config.toml
n_layer = 13
d_model = 384
n_head = 9
n_kv_head = 1
head_dim = 32
d_mlp = 1024
vocab_size = 8192
activation = "swiglu"
norm = "rmsnorm"
norm_place = "pre"
norm_eps = 1e-05
positions = "rope"
rope_base = 1000000.0
rope_fraction = 1.0
qk_norm = false
attn_scale = 0.177
bias = "none"
tie_embeddings = false
parallel_block = false
init = "normal"
init_std_qkv = 0.0255
init_std_o = 0.0
init_std_up = 0.0255
init_std_down = 0.0
optimizer = "muon_variant"
lr = 0.0028
lr_mult_o = 4.0
beta1 = 0.95
lr_head = 0.0024
grad_clip = 1.0
warmup_steps = 200
schedule = "wsd"
decay_fraction = 1.0
decay_shape = "linear"
final_lr_fraction = 0.0
batch_tokens = [131072, 262144, 524288]
seq_len = 1024
doc_mask = true
train_tokens = 900600000
steps = 3498
dataset = "wikipedia_en"
MLP neurons of a small language model. Each row is named by its layer, matrix (down: output weights) and neuron, and shows model dimensions 0-127. Each number is 50 + 12 x the weight over its row's rms, rounded and kept within 0 to 99. A neuron's up and down rows have the sign that makes its largest values positive.
A block is one neuron, or neurons of one layer that tend to fire together. Before each block is what it responds to, as a language model described it from the Wikipedia text at the highest values.

Description: Forms of be and similar links (be, were, been, being, remained, was then, not) right before an expected participle or predicate, e.g. "were being produced", "started to be considered".
L5.down270:59 40 39 52 54 66 51 58 48 41 43 45 56 53 36 42 52 41 81 67 52 62 50 43 46 47 49 56 67 62 38 47 61 39 35 68 57 48 43 39 52 47 59 45 57 51 46 53 55 51 61 48 35 54 64 52 57 38 56 31 52 18 35 46 57 34 49 54 51 49 45 33 46 67 47 47 48 43 55 61 57 36 55 44 59 54 44 51 41 66 45 44 77 45 47 76 35 26 69 37 65 57 60 68 40 68 58 36 35 60 36 53 57 32 52 45 45 82 45 52 39 54 73 32 26 50 57 66
L5.down645:68 45 55 62 53 51 69 61 59 50 42 68 38 35 44 53 58 52 57 51 33 47 52 50 58 34 45 52 53 54 49 41 42 32 60 46 44 71 52 41 59 58 44 39 42 27 72 34 53 79 40 56 64 50 70 55 63 89 61 49 70 31 61 48 34 58 42 59 49 36 73 53 69 57 34 39 44 52 41 59 50 34 30 61 49 59 55 40 80 36 50 47 41 37 44 52 72 36 60 59 64 44 76 49 49 61 47 76 56 61 32 34 62 42 41 45 38 36 57 63 57 40 50 49 38 62 46 63

Description: Forms of be (was, were, is) right after a narrative subject, usually opening a passive event: Hankey was charged, members were wounded, Lukas is cured.
L10.down313:65 45 59 74 18 56 52 49 42 63 49 44 34 58 29 60 70 25 36 45 50 66 44 58 40 36 48 58 33 47 79 46 38 47 31 45 50 42 33 54 68 39 63 52 39 50 54 51 26 39 53 36 53 60 41 37 50 44 56 35 55 29 45 45 54 57 50 49 43 62 39 30 54 50 56 50 40 67 45 54 55 59 26 37 60 42 40 63 64 46 49 60 36 55 42 59 67 32 65 42 44 70 65 43 68 45 56 53 45 56 53 36 61 65 51 44 54 40 58 56 40 55 35 68 54 58 53 65
L10.down322:44 42 43 51 66 58 56 59 45 33 45 39 44 56 59 48 51 58 45 65 50 32 58 54 43 35 35 45 45 47 19 22 60 35 35 59 30 30 32 34 60 41 46 42 64 56 36 38 28 56 44 42 53 40 49 56 62 77 68 40 49 52 45 47 46 22 64 56 67 51 52 50 79 67 37 64 35 71 29 47 44 52 46 39 79 49 64 53 68 45 69 44 52 47 40 43 23 51 59 36 65 37 57 36 34 52 68 41 58 41 50 38 38 41 67 39 56 51 41 43 52 33 35 61 39 52 72 68
L10.down384:63 47 70 49 56 41 58 43 59 66 65 41 62 68 53 39 45 49 50 67 52 31 43 61 56 46 38 49 50 33 57 36 74 68 40 44 60 58 53 48 69 55 47 31 54 48 35 50 58 46 50 39 49 65 60 47 51 72 35 61 63 32 68 60 61 51 51 61 51 48 51 40 24 55 57 43 56 46 44 31 40 68 46 35 70 72 53 62 50 49 37 54 57 53 60 38 47 45 68 78 48 61 43 47 58 46 39 65 52 57 53 52 35 40 50 57 49 65 59 21 50 58 40 15 42 67 42 49
L10.down693:74 51 41 37 44 49 35 65 42 65 58 52 69 40 64 62 50 58 44 44 47 47 39 67 51 47 58 44 50 53 61 38 58 55 48 47 49 63 49 56 58 61 72 43 48 50 51 61 58 75 54 36 39 53 50 57 56 44 63 59 34 65 46 15 24 66 52 54 67 39 48 46 55 53 37 52 49 36 49 63 55 77 38 34 39 50 37 34 50 45 54 55 39 58 46 55 36 55 55 52 42 31 48 67 19 26 54 60 44 18 71 28 41 38 72 50 35 40 47 57 13 33 51 41 42 65 37 46
L10.down743:41 75 43 39 23 14 45 45 49 71 48 44 53 39 55 62 50 31 50 50 49 42 65 66 27 53 58 44 41 55 12 67 55 76 41 38 61 51 65 37 53 52 57 39 53 41 56 52 54 52 48 27 67 49 40 47 37 57 59 55 63 61 49 32 56 42 64 41 51 53 67 57 49 49 53 52 35 47 65 46 32 38 61 40 67 46 55 63 61 42 30 63 40 41 29 54 59 49 43 60 42 46 71 54 44 59 70 33 42 46 66 60 38 46 48 29 50 47 31 59 32 65 57 59 54 65 53 38
L10.down841:51 42 50 46 41 35 51 54 51 37 51 43 65 44 68 45 17 59 56 51 52 30 33 42 63 55 83 25 39 75 43 61 42 58 58 55 34 58 31 72 41 57 50 45 49 54 45 28 40 40 49 72 63 47 34 52 46 54 55 41 39 52 62 50 45 51 72 55 57 47 45 46 54 84 33 38 44 45 40 41 52 64 48 59 68 46 21 50 36 32 70 64 31 47 56 52 42 45 70 55 47 43 57 57 47 49 55 56 39 54 43 66 59 49 50 50 53 37 58 61 48 55 59 36 45 49 26 39
L10.down869:50 66 44 48 64 48 47 51 32 58 48 46 50 54 46 45 52 42 67 40 45 44 43 35 29 33 67 45 73 63 67 61 43 42 51 35 55 56 29 67 55 53 44 38 56 54 31 35 49 44 63 39 71 67 51 54 68 60 60 73 27 45 33 45 27 65 42 69 69 65 64 46 46 36 51 67 60 45 50 55 39 54 62 34 46 51 30 39 37 58 40 38 55 47 41 55 50 48 37 43 63 54 50 54 49 59 49 34 70 56 66 46 45 47 48 59 48 69 55 56 46 39 53 55 59 54 51 65
L10.down951:63 31 52 40 51 41 61 36 30 36 70 49 46 58 32 45 47 34 42 42 44 53 50 64 58 52 50 80 44 64 34 48 58 49 51 41 54 49 50 45 49 46 74 41 67 48 54 48 46 39 61 41 58 48 54 59 54 40 56 62 74 65 57 46 68 64 37 28 57 46 60 49 50 64 52 31 35 65 36 50 49 49 67 50 74 45 46 35 67 48 42 50 24 34 45 51 22 72 66 66 40 30 48 39 53 52 69 59 42 57 60 26 31 51 48 38 74 67 77 41 47 46 37 15 77 59 70 51

Description: Connective tokens linking two items in a range, change or list, mostly "to" after "from X" (from yellow to magenta, 2 percent to 12), plus and, commas, list dashes and table pipes.
L5.down243:36 48 42 42 44 52 57 22 50 39 39 57 54 28 43 29 37 58 57 51 63 34 60 45 62 57 50 43 34 19 12 36 54 41 35 41 64 70 56 60 69 58 51 53 46 69 62 45 47 46 47 52 48 57 67 61 66 35 57 35 55 46 36 48 50 59 59 58 50 48 26 41 60 32 51 61 34 61 56 58 58 49 54 64 44 53 33 50 53 55 51 40 56 53 60 54 40 54 50 66 77 52 36 70 55 49 47 37 54 78 33 26 46 51 39 61 37 44 50 52 62 62 58 12 36 63 54 29
L5.down953:36 47 59 52 39 73 44 65 46 56 52 44 60 33 27 41 62 63 35 29 52 52 56 41 52 48 46 52 43 54 23 49 60 51 33 41 67 39 45 43 51 62 72 76 59 55 46 42 46 68 34 48 56 45 51 50 66 90 52 37 32 56 55 60 43 60 59 57 36 59 43 46 53 46 47 43 55 54 45 53 36 44 57 44 43 37 47 67 41 50 67 25 32 37 66 57 60 46 68 50 75 55 39 19 48 52 45 31 46 45 52 58 55 39 41 20 61 42 46 51 70 43 65 36 27 58 52 55

Description: Punctuation that splits fields or name parts in tables, LaTeX and codes, often before digits: table pipes, subscript commas, hyphens (A-2, al-Ta'i).
L10.down133:65 63 49 47 42 48 54 43 55 51 38 33 56 38 58 67 43 54 34 66 40 33 57 61 59 25 40 64 80 46 49 64 58 33 68 69 41 53 57 37 36 45 28 50 56 58 55 41 51 47 56 25 58 48 65 55 73 89 53 62 60 62 73 39 43 47 69 43 67 39 38 61 59 63 69 48 49 41 41 53 68 34 58 61 68 61 61 45 63 54 70 41 42 30 58 43 40 48 54 63 48 42 41 44 39 32 39 74 55 40 47 45 43 59 46 46 61 59 41 56 38 62 58 65 57 50 45 37
L10.down248:37 35 53 54 66 26 58 34 53 75 35 59 52 49 77 49 58 46 49 56 39 44 52 27 29 57 73 65 41 47 37 43 48 53 54 43 47 38 54 52 46 56 42 54 53 37 59 47 50 64 38 50 51 29 30 52 46 59 40 43 53 59 50 51 66 32 44 28 49 42 53 39 35 50 73 53 40 73 34 49 55 38 54 54 72 69 49 49 49 45 50 48 43 54 52 61 44 73 54 59 52 51 55 49 46 61 34 56 44 51 64 71 47 50 38 64 60 52 58 55 46 49 39 25 46 38 53 40
L10.down259:59 60 71 58 36 53 45 53 28 61 57 66 61 41 38 59 37 76 36 38 38 53 63 54 69 52 58 53 58 50 35 48 51 40 41 63 56 56 42 63 75 38 65 30 49 45 43 52 30 36 61 51 45 67 45 55 25 76 51 66 33 56 47 63 40 37 47 55 47 56 51 67 60 40 76 45 49 40 48 42 39 57 46 53 64 27 42 65 50 29 56 56 52 50 55 60 43 49 64 64 45 48 44 48 51 55 47 70 31 61 71 45 48 54 63 59 40 50 56 75 27 48 65 87 42 40 51 47
L10.down392:64 58 58 54 46 44 69 42 47 37 59 39 49 45 27 45 69 51 33 51 65 68 62 53 37 33 56 52 34 61 43 31 38 61 40 47 41 59 57 39 24 73 60 34 62 23 25 47 71 50 49 30 61 42 48 27 33 37 56 44 55 38 38 28 32 44 46 48 52 41 36 36 68 56 26 32 66 58 39 59 69 46 57 48 31 45 63 53 53 71 32 31 41 66 78 80 33 27 40 38 66 56 43 61 34 54 53 66 50 62 59 62 50 48 58 67 43 51 33 41 63 78 50 43 61 72 57 57
L10.down718:64 50 53 49 32 48 55 24 48 56 47 58 58 41 58 44 65 62 52 51 52 43 59 55 50 41 52 41 51 41 55 67 51 25 62 26 59 61 65 62 60 52 39 56 42 40 54 71 56 42 62 34 28 42 31 51 48 65 51 50 65 67 59 38 52 75 47 78 59 46 43 38 35 53 75 50 42 72 47 43 70 54 49 27 44 45 53 66 42 47 53 44 42 52 62 26 61 43 39 40 52 41 52 32 49 39 61 36 52 68 35 66 20 64 27 48 35 50 56 51 28 32 45 74 42 52 57 48
L10.down720:58 71 68 48 26 47 55 50 41 53 44 52 58 32 60 56 43 53 32 56 40 59 73 56 67 58 25 46 63 65 58 51 51 99 37 44 45 48 43 41 41 46 49 51 58 49 51 65 49 63 25 48 63 51 34 50 30 32 64 42 50 43 53 48 44 44 57 49 66 54 50 39 25 57 34 54 52 37 59 38 51 29 63 43 58 48 69 55 49 85 54 34 53 52 47 34 38 25 36 38 55 53 61 52 35 47 46 63 49 29 55 47 54 52 74 55 38 58 54 71 60 65 45 72 46 42 42 57
L10.down886:51 38 56 52 54 64 38 52 57 57 58 55 50 49 60 40 23 46 50 44 56 55 39 56 41 35 63 39 62 68 28 53 38 49 44 47 46 41 65 54 60 41 53 73 14 57 27 47 57 66 60 40 59 70 61 40 49 36 36 40 50 56 44 30 64 61 50 32 25 39 34 52 47 61 64 44 64 47 61 66 52 54 41 44 47 58 43 33 51 51 68 47 55 71 41 54 76 66 51 43 64 59 52 43 44 56 69 50 38 61 38 66 43 50 55 66 32 39 42 46 33 40 45 65 41 67 68 54
L10.down987:55 58 54 47 65 58 58 45 56 39 50 44 67 35 65 42 65 61 44 53 37 62 45 43 52 36 56 56 60 54 46 62 50 81 64 48 52 86 54 26 50 41 43 64 51 33 39 29 38 48 35 51 43 39 52 69 47 82 47 59 62 55 52 55 45 44 39 54 53 38 43 36 35 56 33 56 68 61 41 44 48 36 75 67 60 52 65 40 38 33 58 33 54 50 45 45 37 57 52 35 74 62 36 46 39 34 41 58 54 23 66 54 46 34 49 43 39 44 31 49 56 55 46 54 49 53 55 46

Description: Final subword pieces that complete multi-token scientific words, mostly chemistry and biology terms such as carbon-yl, hydro-gen, estradio-l, lysi-ne, with weaker hits on whole nouns like heat, defeat, construction.
L10.down498:53 72 52 42 54 50 69 57 50 55 44 46 63 38 55 41 39 63 75 55 65 29 48 47 57 34 39 34 36 51 60 67 64 31 36 55 73 48 53 16 43 47 56 73 47 48 40 42 41 43 53 67 59 65 74 37 64 70 55 63 60 56 60 46 34 42 52 59 33 52 52 57 60 56 54 58 53 50 34 33 43 32 58 29 47 62 41 52 46 55 72 69 57 55 27 32 15 74 29 30 70 59 39 49 51 52 67 47 59 48 63 43 33 57 80 62 44 53 60 51 63 54 45 57 50 50 41 58
L10.down563:46 58 35 60 64 54 57 65 64 45 59 44 49 31 39 57 84 50 42 59 43 41 31 60 55 57 59 41 44 45 71 60 53 61 58 64 47 44 32 41 47 38 56 53 28 56 34 45 49 33 55 65 51 38 70 51 43 15 28 77 53 48 39 61 38 47 63 50 40 49 40 36 45 67 61 44 72 46 43 42 74 24 52 45 40 39 22 53 44 48 61 66 58 59 58 39 50 61 37 44 60 41 53 47 47 48 47 35 48 57 73 40 63 69 31 42 58 60 49 57 51 58 37 30 47 29 34 42
L10.down601:50 47 36 56 54 41 37 49 39 62 63 47 46 51 56 47 66 45 48 46 39 48 37 54 67 35 44 49 61 32 41 30 40 54 41 54 58 30 55 67 32 55 75 40 49 51 68 54 48 59 58 34 57 58 39 36 68 72 50 42 53 72 64 47 45 45 58 51 53 41 48 55 38 40 71 47 59 44 54 55 56 40 50 31 66 57 52 42 49 60 58 54 56 44 60 55 41 56 56 61 63 41 42 45 62 49 56 57 48 50 60 29 50 62 46 50 22 26 76 41 42 63 70 29 39 24 52 60
L10.down621:34 57 35 30 87 55 61 66 54 50 59 78 59 56 53 52 56 61 49 11 48 53 52 75 82 63 39 54 43 47 54 38 44 37 30 52 67 33 54 38 52 48 64 47 58 49 60 40 43 34 44 29 45 41 44 54 56 60 52 61 49 59 25 69 34 40 21 43 53 46 45 54 38 73 49 49 40 50 52 39 26 56 40 32 50 59 48 51 59 63 44 61 30 38 55 63 47 33 62 36 16 36 53 43 40 78 41 57 70 51 55 71 43 60 43 54 57 48 48 48 43 53 49 41 56 64 23 62
L10.down647:51 74 57 65 70 62 43 66 55 51 56 51 56 67 47 34 47 82 53 42 61 63 64 50 70 48 41 46 34 70 50 72 39 59 45 48 36 55 64 45 40 42 64 48 52 38 80 49 75 56 54 34 61 52 46 52 46 70 42 66 65 48 31 37 41 34 70 43 64 47 39 42 71 56 39 63 43 37 54 53 42 35 63 61 63 67 47 53 51 44 55 37 44 50 57 52 59 41 58 69 59 51 55 49 37 48 74 56 37 59 42 41 60 51 48 63 43 71 28 68 34 69 37 72 34 58 58 28
L10.down651:40 28 53 40 42 53 50 63 33 56 52 36 39 20 55 60 55 57 38 51 47 56 57 44 51 61 74 67 62 65 29 44 52 58 48 41 52 49 44 50 35 49 42 66 51 55 51 58 53 20 53 63 36 58 35 56 49 60 49 31 69 58 71 52 42 69 34 73 55 24 57 38 17 58 72 46 47 54 51 50 35 47 42 35 37 51 67 74 81 59 41 46 41 50 22 54 38 40 49 51 57 44 38 42 68 44 55 52 58 49 53 59 36 36 37 27 59 47 55 48 44 41 60 38 45 29 54 60
L10.down874:78 52 50 24 51 51 58 55 38 65 56 17 54 66 48 73 32 48 58 60 34 45 47 29 43 43 51 50 40 35 69 54 46 64 35 38 70 41 66 47 61 63 49 66 52 49 40 53 53 33 43 55 44 45 47 41 50 40 56 57 38 52 54 27 40 57 51 24 26 37 71 57 43 57 60 54 55 51 46 50 64 46 58 47 83 44 57 43 33 66 38 29 36 32 37 43 35 54 45 50 43 53 52 68 56 76 41 47 59 54 42 46 27 18 23 45 55 62 47 59 56 56 44 47 55 57 65 59
L10.down959:23 36 62 34 38 52 53 57 36 64 64 67 52 36 56 45 72 52 36 53 48 44 51 48 75 50 40 71 45 41 53 49 52 67 42 49 44 46 38 52 30 33 59 62 51 39 50 51 40 56 22 22 59 54 46 28 57 65 45 45 36 30 64 56 55 65 72 60 75 62 58 51 43 46 42 55 55 63 61 67 61 58 46 64 48 51 42 33 42 24 62 58 42 50 62 15 48 61 63 35 60 42 50 45 43 71 49 43 21 70 42 74 70 65 40 59 51 45 51 67 22 41 54 41 36 31 65 54

Description: Mostly "place" in "took/take place"; also the word right after a copula like was/is/were (also, a, considered, chosen), plus some mid-word pieces.
L3.down99:44 47 14 53 37 32 38 44 38 49 33 43 71 43 44 52 61 52 69 56 61 48 61 57 66 67 45 77 53 65 60 67 48 37 67 44 52 51 46 45 58 40 41 50 63 38 55 62 47 49 32 64 63 52 37 61 57 13 41 40 61 62 75 49 46 70 49 50 40 28 43 64 45 61 34 35 19 56 53 63 56 58 61 44 55 43 37 44 57 44 39 42 46 38 27 62 28 25 63 48 47 44 48 55 53 69 54 41 60 37 32 58 45 47 62 51 62 74 54 61 44 55 52 43 28 46 65 55
L3.down152:64 29 59 48 31 51 63 45 61 41 63 61 70 54 55 50 24 45 35 43 45 39 58 63 56 56 36 57 69 43 51 55 43 74 58 59 36 74 39 41 35 48 61 59 57 50 41 51 61 71 36 36 61 52 55 41 56 64 36 57 74 44 51 60 49 46 57 51 40 62 47 47 61 50 62 41 45 47 53 66 72 52 67 38 28 48 67 53 81 37 55 25 65 48 64 48 46 61 77 44 46 40 52 50 61 37 57 44 55 78 43 47 55 43 37 42 41 48 65 54 50 63 46 74 57 71 55 33
L3.down501:40 66 33 39 64 52 57 54 36 47 40 63 38 56 60 48 41 42 41 47 49 24 66 70 27 52 46 58 26 77 44 61 52 24 50 35 53 57 26 37 51 55 50 48 28 61 51 74 66 45 52 39 62 51 45 48 66 59 46 45 55 33 55 44 42 50 42 58 54 35 33 70 55 53 71 47 51 33 37 47 53 66 50 44 79 34 37 67 37 46 59 35 66 43 55 64 64 62 68 37 69 64 61 56 59 50 66 38 51 51 45 40 49 46 61 62 38 62 34 42 69 39 71 58 30 66 28 47
L3.down709:37 64 57 52 66 34 39 43 54 61 55 62 47 47 63 53 56 53 27 27 49 53 44 48 42 44 50 43 35 41 59 49 40 52 48 48 63 33 54 47 63 35 47 58 50 38 44 58 35 45 91 63 60 56 43 52 66 43 29 16 19 16 49 60 54 50 63 69 40 52 45 65 41 45 41 54 46 37 36 43 44 57 55 39 62 48 60 59 57 40 46 34 36 36 60 36 40 42 52 50 25 59 47 40 36 66 64 46 40 39 59 65 43 48 48 45 53 41 46 51 59 41 54 36 39 45 43 58

Description: Closing word pieces that complete a noun split into several tokens, especially materials and chemistry terms such as ammun-ition, titani-um, alumin-ium, merc-ury, car-bon.
L5.down64:43 51 31 22 50 49 31 49 55 64 53 49 57 44 74 77 42 59 60 51 36 49 53 42 56 65 38 57 61 51 60 33 41 44 48 55 57 37 67 33 48 33 50 68 40 57 57 58 46 31 56 43 35 64 50 51 45 42 40 53 56 55 48 55 37 53 44 57 42 36 52 42 53 64 58 45 47 64 26 46 70 49 54 38 52 56 66 38 61 49 49 58 51 72 62 68 59 50 61 51 58 34 65 50 43 45 41 34 65 33 57 58 58 72 62 46 41 55 59 52 37 70 47 43 51 58 61 34
L5.down447:50 60 36 54 27 53 53 53 42 49 64 42 59 65 67 56 63 35 40 51 55 44 34 57 50 64 40 24 41 42 33 70 62 68 32 40 62 53 31 46 49 60 43 42 63 50 38 46 41 37 46 63 47 51 64 76 73 57 45 59 41 61 53 36 42 80 56 70 68 58 65 61 49 43 87 25 38 31 51 50 48 51 43 39 43 54 38 46 48 54 34 49 55 54 49 60 56 61 28 82 67 59 54 29 44 30 63 24 54 54 48 40 53 56 52 40 58 65 64 48 53 52 40 34 49 53 52 37

Description: Tokens that continue an unfinished word or name: mostly the hyphen in Arabic al-names (al-Sham, al-Assad), abbreviation periods (Dr., U.S., Rev.), and mid-word pieces (v-ul-nerable).
L3.down106:52 51 58 45 52 63 45 16 67 55 65 37 49 42 74 33 59 35 53 62 39 27 40 52 60 54 49 50 44 46 60 57 38 74 55 49 40 68 28 56 42 55 45 20 54 51 26 47 37 66 56 54 53 72 47 66 49 80 49 64 46 58 39 49 49 57 44 50 58 51 58 51 60 23 41 67 39 56 48 72 47 51 38 55 64 39 44 58 40 66 39 35 34 46 54 76 52 65 23 45 55 45 56 65 68 72 49 55 46 18 64 55 69 70 67 51 67 75 55 32 56 43 44 54 59 49 46 31
L3.down356:59 61 49 54 46 55 60 43 48 72 50 44 60 62 51 48 63 28 38 50 32 71 46 24 53 58 64 59 47 63 51 51 44 34 30 64 52 51 47 32 35 65 61 52 55 48 59 41 60 43 42 73 33 44 40 73 45 59 40 54 34 22 25 59 61 71 35 61 42 56 64 53 40 62 19 48 50 49 66 37 49 59 55 53 52 61 50 47 47 66 66 32 62 59 50 77 58 71 59 28 43 53 47 45 42 51 65 42 47 56 43 54 48 50 45 49 59 39 83 61 47 54 45 47 39 39 54 50
L3.down615:27 50 40 37 50 33 64 56 40 47 67 44 53 51 54 44 40 63 66 66 39 19 50 46 44 43 40 77 48 66 57 38 55 40 48 31 65 59 63 46 46 46 37 25 50 46 64 25 38 56 42 43 60 45 48 45 39 25 31 42 39 46 46 54 60 48 45 59 56 57 53 61 57 45 32 51 65 31 51 40 38 36 52 63 58 46 39 38 57 52 51 60 53 41 41 82 43 72 50 50 60 48 54 49 40 48 60 68 70 42 40 49 56 43 80 46 35 38 52 58 53 40 15 42 50 55 48 53
L3.down682:36 58 51 44 52 32 38 43 40 31 43 49 42 49 49 53 38 45 68 61 45 38 53 58 67 56 58 60 52 55 45 53 56 22 57 49 29 83 49 34 53 28 44 50 70 38 42 48 45 29 19 65 64 42 57 60 50 74 73 61 64 47 54 55 47 48 33 50 57 74 67 61 53 51 56 30 37 50 56 33 31 60 47 44 36 57 64 48 51 30 47 43 63 48 46 31 39 52 60 50 54 66 20 52 39 42 43 31 55 63 67 36 32 54 44 41 36 32 60 60 36 59 55 26 50 59 61 49